Weights of a small GPT-style language model, trained from scratch on English Wikipedia.
Architecture: LayerNorm before each block, rotary positions, biases, tied embeddings.
MLP neurons of a small language model. Each row is named by its layer, matrix (up: input weights; down: output weights) and neuron, and shows model dimensions 64-191. Each number is 500 + 40 x the weight over its row's rms, rounded and kept within 0 to 999. Numbers have three digits each.
After each neuron's rows, "fires on" lists the tokens most often at its 100 highest values on Wikipedia text that the model never trained on. A number after a token or word is its count.

L4.up130:487492564509488493426491440420547533502516540529507403517449536543442512552524537567493429579538533481485517542496476547497502479577479554481486540504513493512443549504509481511496571441527534515486555504528533535490516499513453492496525490419572541498441528550501497584481470447543471571519516478519501498530538495460448452418425453474538513505502495547502532555505517562546473460445
L4.down130:459486504437430542533512428532459476448487503437477500525524547473481520462520563499485434547492431535513563584530535488503546483446522462517548490464531500530501492513571492474506533522463506518483469486491514498519515548536478534500508502478502503454491511470461508586484519510495478407484451582499466455464480582486531523577486517530500444486444538543478485441493506560429494515511
fires on: "ort" 18, " three" 10, "ly" 10, " Mor" 8, "ok" 6, " two" 6

L5.up218:460494498530545563485516505456510530547491479569470483526471509518524461513508585533434461551497471499484456541460507544498507512449501579479471479501459417497548527559494529528461505527488483529565558503456484522538466492511492463545511464474490493527482474588438464538497499571565508502460512540563453494393486489482490523513563474517481423509412464495547536580478547566467510441442
L5.down218:483478483488456474473449519553497458529491482451560496446517473505495512473580534511556707490443533459489515504589471466458521446445501436471444431466449550483440537507528464443574519525524509455463469453512514484481491467535484497503465519541552456526561468527496471416466508460494499570476485483432521500552510544457466527527422564460501495469499480462474545507552508443435520470514
fires on: "," 27, "ed" 24, ")," 14, " with" 9, " of" 5, "ite" 4

L9.up304:514489422529525489454467427501480524557493527485566507490436507484542466555543564525476515490542540502465474442341489536481503537551476440498451522503470453426457539500513455536557473498502524432502460580533583532492522510512514513508522466557508526535479521547468501491482492462517499522457468475523571540504539485506462490437476472566528511445573508445569495534479506440398463513466
L9.down304:534563542503537500424526517434542435524505465515492409427532481519533532494491566523472698526518550445436510502484426530498536482499512521460411502594495507453489533510511491490552527511539484505491500512456477577504493525495487476490476533499425545490462502579543499473485504488532482484452549478505472522492573461481442482513529428449519543503546436480479503451393495510534532530445
fires on: " |" 38, "ith" 14, " with" 13, "," 11, " that" 5, "ough" 4

L7.up395:484539469524529501434468562596547583464512452517510508457472539523427478515486563457467479486522516490442457520547491481525463499526509491423497439572497437562561549444525481465483566547419508521496455540559461450421458521510415482451461574525450503480483513506540512541458503389482496529514524439470478474465448539476434539524464536534551498561499525513498461504477450454568564519421
L7.down395:529507482469514530498522482428527434531562498466520511477464540457539458487530466457544485522480491514611525471433464473477445524498540439553497481458492522483395515496504535574538507473519535549441390441447492534466456565491549491448462530489454393490524578531508446497472478553514486487491544445505428487534489484504527571568549481574496519441537500547481473493466518502440487517560
fires on: " t" 23, " st" 21, " T" 8, "ull" 8, "t" 8, " d" 7

L7.up385:508444508489523466497475499574534492483451574444536502535517570547469464508485475570528459493527449554455526502483485481485455496486486534439537528453473454526473417461490495449439471443431475437504515485468449494408467456503490480503455454508502493471524505603529557537481491416476536509541550559488500464484460515483571479492473546526549556494526523482528523566451504486478571522558
L7.down385:517543509511462448527517444508414466545494573567528469479484511496571500468510520517462583482471509448512511476506519535498480476581537474514482507531465569555505530517527531446557487486480568576508509548525527373480554485580425430536549495575514509510429496494487476469553479526513465527496457494512559566474486459518501482489555513476537502534438487551466463434520429509482429480476
fires on: "s" 29, "ons" 9, " part" 7, " in" 7

L9.up393:446465567452522460568500497503512499466438509440418466505549550572597459554458520557450462554506536510493491476464424525504408516372496548524536452513523447463491523513518441515551475487494449555511559477541471506486497414466548505528586574548522463567457388473544514479587498502539509480455481444493504472523557476479516492480517533531466510503470532511479540495599517406460455537552
L9.down393:543532548503532460564533546488514518457521572533498488513468502413438539445473490474519446490466455488440453506491478552441497470460515547465533551494494525492443507557441525441493456487511480434451490489556535502552481571469508500507502472480508501479412507530484564504501547437468519492448546517497511535505499544538511452462491526567511376474568479428535599426429572539485506474453
fires on: "-" 33, " O" 21, " " 16, " E" 6, " P" 4

L8.up14:495587496452507544499457518449522533439431501455504546527488499530491519457452507515501495513483482470470545562523457519446522432431469546572470562448573496430497527542547469502535478498552522531528499508512458490537516428452519446565453524545567439515410509477506486508519488494579502596539445512568499508524508499471466487454504464538479469462512530401487508478488574518531490489486
L8.down14:492465483545511479483528471486503519478487424536450442535563459437507614449539503470526421481522458476474558491479470487497511505514501474558536530487515510535528550504512470551499516413559426429491491489536480524512551511533490530437565480424454518479490561502462485534472571518520553495422595547467480543527527474454543536543463563558490474521511550548550502486487431485435561512432
fires on: "-" 27, "S" 10, "in" 10, " " 7, "ens" 5, " und" 5

L4.up514:505491465470500515445474553476498484512494542501544468488503472442560538445525430484506415477571523435532508447497563601490480551539510479481568541483535490480495533555469519581510563426475554456487507517478565517480545545524523482591460486522454526478503532481536443495470500397520501451486575502505505480450585442563416498501449432456477502491531485436516556495525535527532494487471
L4.down514:459561478498450496444438457520400478517535451478503461481487579471493554484523516585580518471398489397489560561503474507521441483502529546513561496550471495530440459477545486490438512508525543494552591466507618463424490560522531497488527521485504507450431518549495568504566549480502483436468511501470520487499512522492585471497508506534529541479479548466578497557573561571506524557466
fires on: "ort" 18, "ome" 10, "ital" 9, " December" 9, "very" 9, "ly" 7

L7.up367:570570458511517581466497557507552450534489512469480518443555538542483492552433514500459528510526435435399486498447528534546463490410497564472497470462526511554483469523453550511489498487509503475491547446480559537515540456548455471548517478519511522519529516532520516507475508424583514503489511502490528458465457502438455568541598420517494503504440486430497520498473454578457465504484
L7.down367:509412528504467492531520511496433481564542492438505470448517546515519543481558544490520488567530466539523492479528494502540530486506509541450448508484530519471529556463486507489487541495559465479542538436588479471488570513536462501535540482537487500510439454490520447554527556457530444454513522463473481485550518515467468544462443419432455492501434423492529504421516499547448530557604
fires on: "," 84, "\"," 8, ")," 7

L8.up82:487489445474528505462445452519537582489521567525486451475483536503498505522489555548491420548508560485502516492494566447452500546527496567479546532468400517499515492529463522489445503516533600513456406467483473488541518529522490458536560502550500526458522452482472524507452462456461575534435484478486539495447499484527466489538535547546478563514533477465454520482529482487550441466416
L8.down82:557471519493532507466480384524425473479567530476514474516468535540490526450528511476509486466434508416557528502529494515479442557452561444496556478456490511537502507485505538543450445472505555499467523414454467425485547561502539493470479455487467460513475501486555473542505519473455542511543410558557559477525595623483519527514480539494448511504540549499480478469478451442528562458522
fires on: " st" 72, "st" 11, " St" 7

L7.up453:520479455441495492468372541425495515564526489503519566531454479479585481553441456458472462532517466489440497588531525502526478505502526558490520529457567431439502445496539453549481487583479477523511536453583458517488483461485544565495533546498514408512467532586491468468469575488543477538490518573506476513408498506540533527488485503539418518467503500456517555493487477523475470465483
L7.down453:469496469522486524477558525537569527486446473479453422432507484535463565502500566471540544480441498506526474469471492510557555515423511560509459452572494524515495593465564518488508458510527530533565528489420487567532544524538445474534410450398484479500582569496506519409539486457529542533495486532558556527571529437537548504497568513446524458532531594578463521490543432425530443494564
fires on: " and" 21, "2" 9, "is" 9, "ia" 7, "19" 6, "==" 5

L9.up222:513486501447493498507480508464535546511502535571486394493549501470490431528441512438487518539562452553502427437512491528507464460469480530449497469430457422447483484553548483511522489523454587480494573564523470469456485467478421512547491512547463478538484525618544509536441490488510515546486488453455559482507504594438452517502506432492507452482503388472485485518493506502442440542553
L9.down222:579517510535473508456512499553438392470559485456501499563484514479528478551505508589537615507455543554488403549516504452494537468437501495465357542460579451456532470525512591500465523429533431429573587497553491467445461537450468509506516466527519470530453590555517506571429514498540529503536535505414445495579471533574507533493473521497475494512489531537511468479509549489458539531494
fires on: "," 58, ")," 19, ")" 6, ";" 5, ");" 4

L5.up148:513553472542502486466524480591483573508472470581514488463503511437408521518447497514473580464500435469539517482429594484433486415525478459458522427576461479488471533498541568518489497535536531436577498627482547490457472501564515484439565477490467505517461480503486545512446481419495499491503489470464506413453440552505518480439457465504544532474546457522537549549518467467543560458547
L5.down148:481499491464535556478529516475581499526542517489575500473518451489490512512494442485464294458524461507476481515539450488492513481485541497510564485513549451484576510503482536493553436438510504490542514546450441527521479542480474496465473524461465483580532536492487504488449508499528527518490553435488501539505475533524523457572510521561522487591495516500540490555494479494464481446444
fires on: " t" 28, " also" 22, " comm" 12, " show" 6, " part" 5, "t" 5

L8.up349:462536434426486573445464461504511565445465521500494571481474515452455474445525541520523444498504476527483566531552591533470467519415590518481480502494532537443448497526560516551505519595467518502453502548532481521512502469479482471542476475548546454504464515485482442432542456423496443479468587469514487552473475582519488508545517518499522427504429489477538501445475501529457421463501
L8.down349:472520527541529493558501470491458500519540533431546451490518465535478457514521497527593571498409451485500502453445505481471562484519502559501480483516552449477505477486472525517526472539513460462453550562440492519421509512466485451518487478529518466517472507473492544482477460563521527412444545551485505550504532458485456464509419521417495503471475501508558496511478414506556577483571
fires on: " |" 31, "ar" 23, "er" 10, "," 4, "ill" 4

L7.up143:498527412460478547379504544528482526478431476455530540517533473553499500463478425465397540530564524482535549511548526449520496574472511467467481444494543507490427542491512556494552462500561486496470500534492545469453468511526531497523508484548486506519468459521583380485453558489532543502460513446511486513499465531397516487478513487453518457483519549473562573490471504544445464485444
L7.down143:545540497546519489564478416482466467526539520570466482528527516446506499508521535539547483494506509489506497517608559496484474439512479503548547531490496470493504431529500477456512435483470479492459473496530447471488494525457503558468483436522482559504466488474429474513444507523486509458504529561528580445513598494488486454516442479534500581451460524526513488510491522426494562555533
fires on: "," 46, "is" 12, " Or" 4

L9.up536:460558467538540511511477457487542517539500555440547481449518553477595495508490522403507457515533499449511482546455489548521515508532525456544544553432558554570461466573461522487456507537484565531478504470533433515468559545522544515505514488478539511499513390533525561543473569470497465518550550468485498498513463482560494454581432524491511528538545504472477478500467486530548476584460
L9.down536:494531490476578496469532477454489572444511464550476439522547495471457491450520459496470535485447546466558525482531455474558491531483550436444543515459467421532468441485601516484523486524524517578436485564480517444510469483482525538533467556489477514532494568525520456514453526530540425622567454512506477440550537476484440567444512475526477456464511510420458501578487487449519569473525
fires on: " st" 19, "c" 10, "1" 9, " St" 6, "42" 5, " sc" 5

L9.up640:498536465481447486539470504471512521584486486463479474498511454480506480561466503479473466461505544469445560516418478553505540543477561480441505456458523478509495442530520471483486464491527495522476505463548528558516550525444547352507556453466534536539450482517547476468508493464480460490439507451500463376457506484508576482483550508541484494529481488436523553514518519522439511498512
L9.down640:475491503546504479535546502518501646566510432520557565497498515543542543573458446509454436502475437565485510462468468535572527548495503537549471525514490529464466474544494505514554482519495426513379520417496467525460480494501485439479484475430500460545433508545569514479581581473471500504496522444573497463554467521483533505482541570501528445564524531497475469491503556491423532532510
fires on: "." 41, "," 24, " " 17, "19" 10

L7.up645:530480495480523519390460593536528486499507422504488455497438565461514482571509484477501443510531417506559550531523471576432491473488494581491514436466462504525505435533542493501505535543427534489493555515589501491461473569461504473545564495516531619511426505566591458486512526438510486526467509538536475465480518553491516456495510455466500499512486515440610457518508538483422463554554
L7.down645:528461521490428457535473555452549461512491544543604517523544577527497436469506453557488486496502551494510508551509471496440507490443556507471517480433496506508452498563474511463450465563489540524554501466464593495387506465518475505542501470500463507540458525449442452550484467536484517519513512573552478465532473474565456533506399492509513480503461493522515554478566476562442509408474
fires on: "," 35, " until" 15, ";" 10, "ile" 5, "ether" 4

L5.up102:524488472443563516480438535463528494427544492541550584522493538439483429468409482506457477446507487535508439502536564507465538491416470536417571507505559553488494507519475499493534486543539569568478487475473569494478500493481448512485494513511481515526548496555520561523459495515499479481502417521538526504550479516475499511476593490530468558489570451453433529519526533549525434575483
L5.down102:521453480449423489481503467473448550492572515528472432563503478552556551561505527478501489447456468438528589530465520517500559568538461448548423455474514497523534538546543511478552567440460476402581464546466545463480472481570539520527549510482489530465515494472403459511495509528550513509499534507482515435487549494529552490519471456522537438572444538469512464541477577493491517431453
fires on: "ins" 28, " describ" 15, "ion" 13, " name" 11, "erm" 6, " reg" 5

L4.up416:454530451486513461471468432501495477465461512578580470461448509481538447541560497565421536453454479559530499473540473459523488565453472479434512464469419525445487524486550456567491519517520490528540487493441515529506472509499535542487571491503494528576480519615449454476492487468526515501468521562464507566463507533489497501452553479533438432444426422551426486510528569465433469505473
L4.down416:532461533504512511529525489504489499546494491439527457446591452559523496440548461466568643517504505477504497486455510567481543412537539453577407463493516449487458489551432476543543511403488476472563484474526529512442587486569458448539493528460495412477435476480448435473508497481472462469505525471479515487494499490458443477511533572363521543502507508478512493468473461505534528537531
fires on: "," 48, " |" 19, " of" 6, "umb" 5, "g" 5

L9.up579:524510429539451515523445600369519521607460510517430547419471456494501430546535526469502474516503513516487476524469506521437511584542519547528537477474594470521553510471524494514475509465539568482495517481515444503466503503473485480540467494554513518510378484488529533521474494490555486447488507513512530525474541573456544586463528459516545473516463480460536490492481526566482501457587
L9.down579:525418438515478526489484495508470495499484518501490466493446579492516536489500471474506443498504570522492431445532535470575582534478473506489480450505632527508513475484527556484481466516433484503475562418532535453489548517503481508434505521450497422527496552482513543496443553540500481458553475497442461429493424485484488536481538493508509454478410489485571496470472493527489482530459
fires on: ")," 24, "," 21, "\"," 19, ")" 17, " " 9, " Cl" 4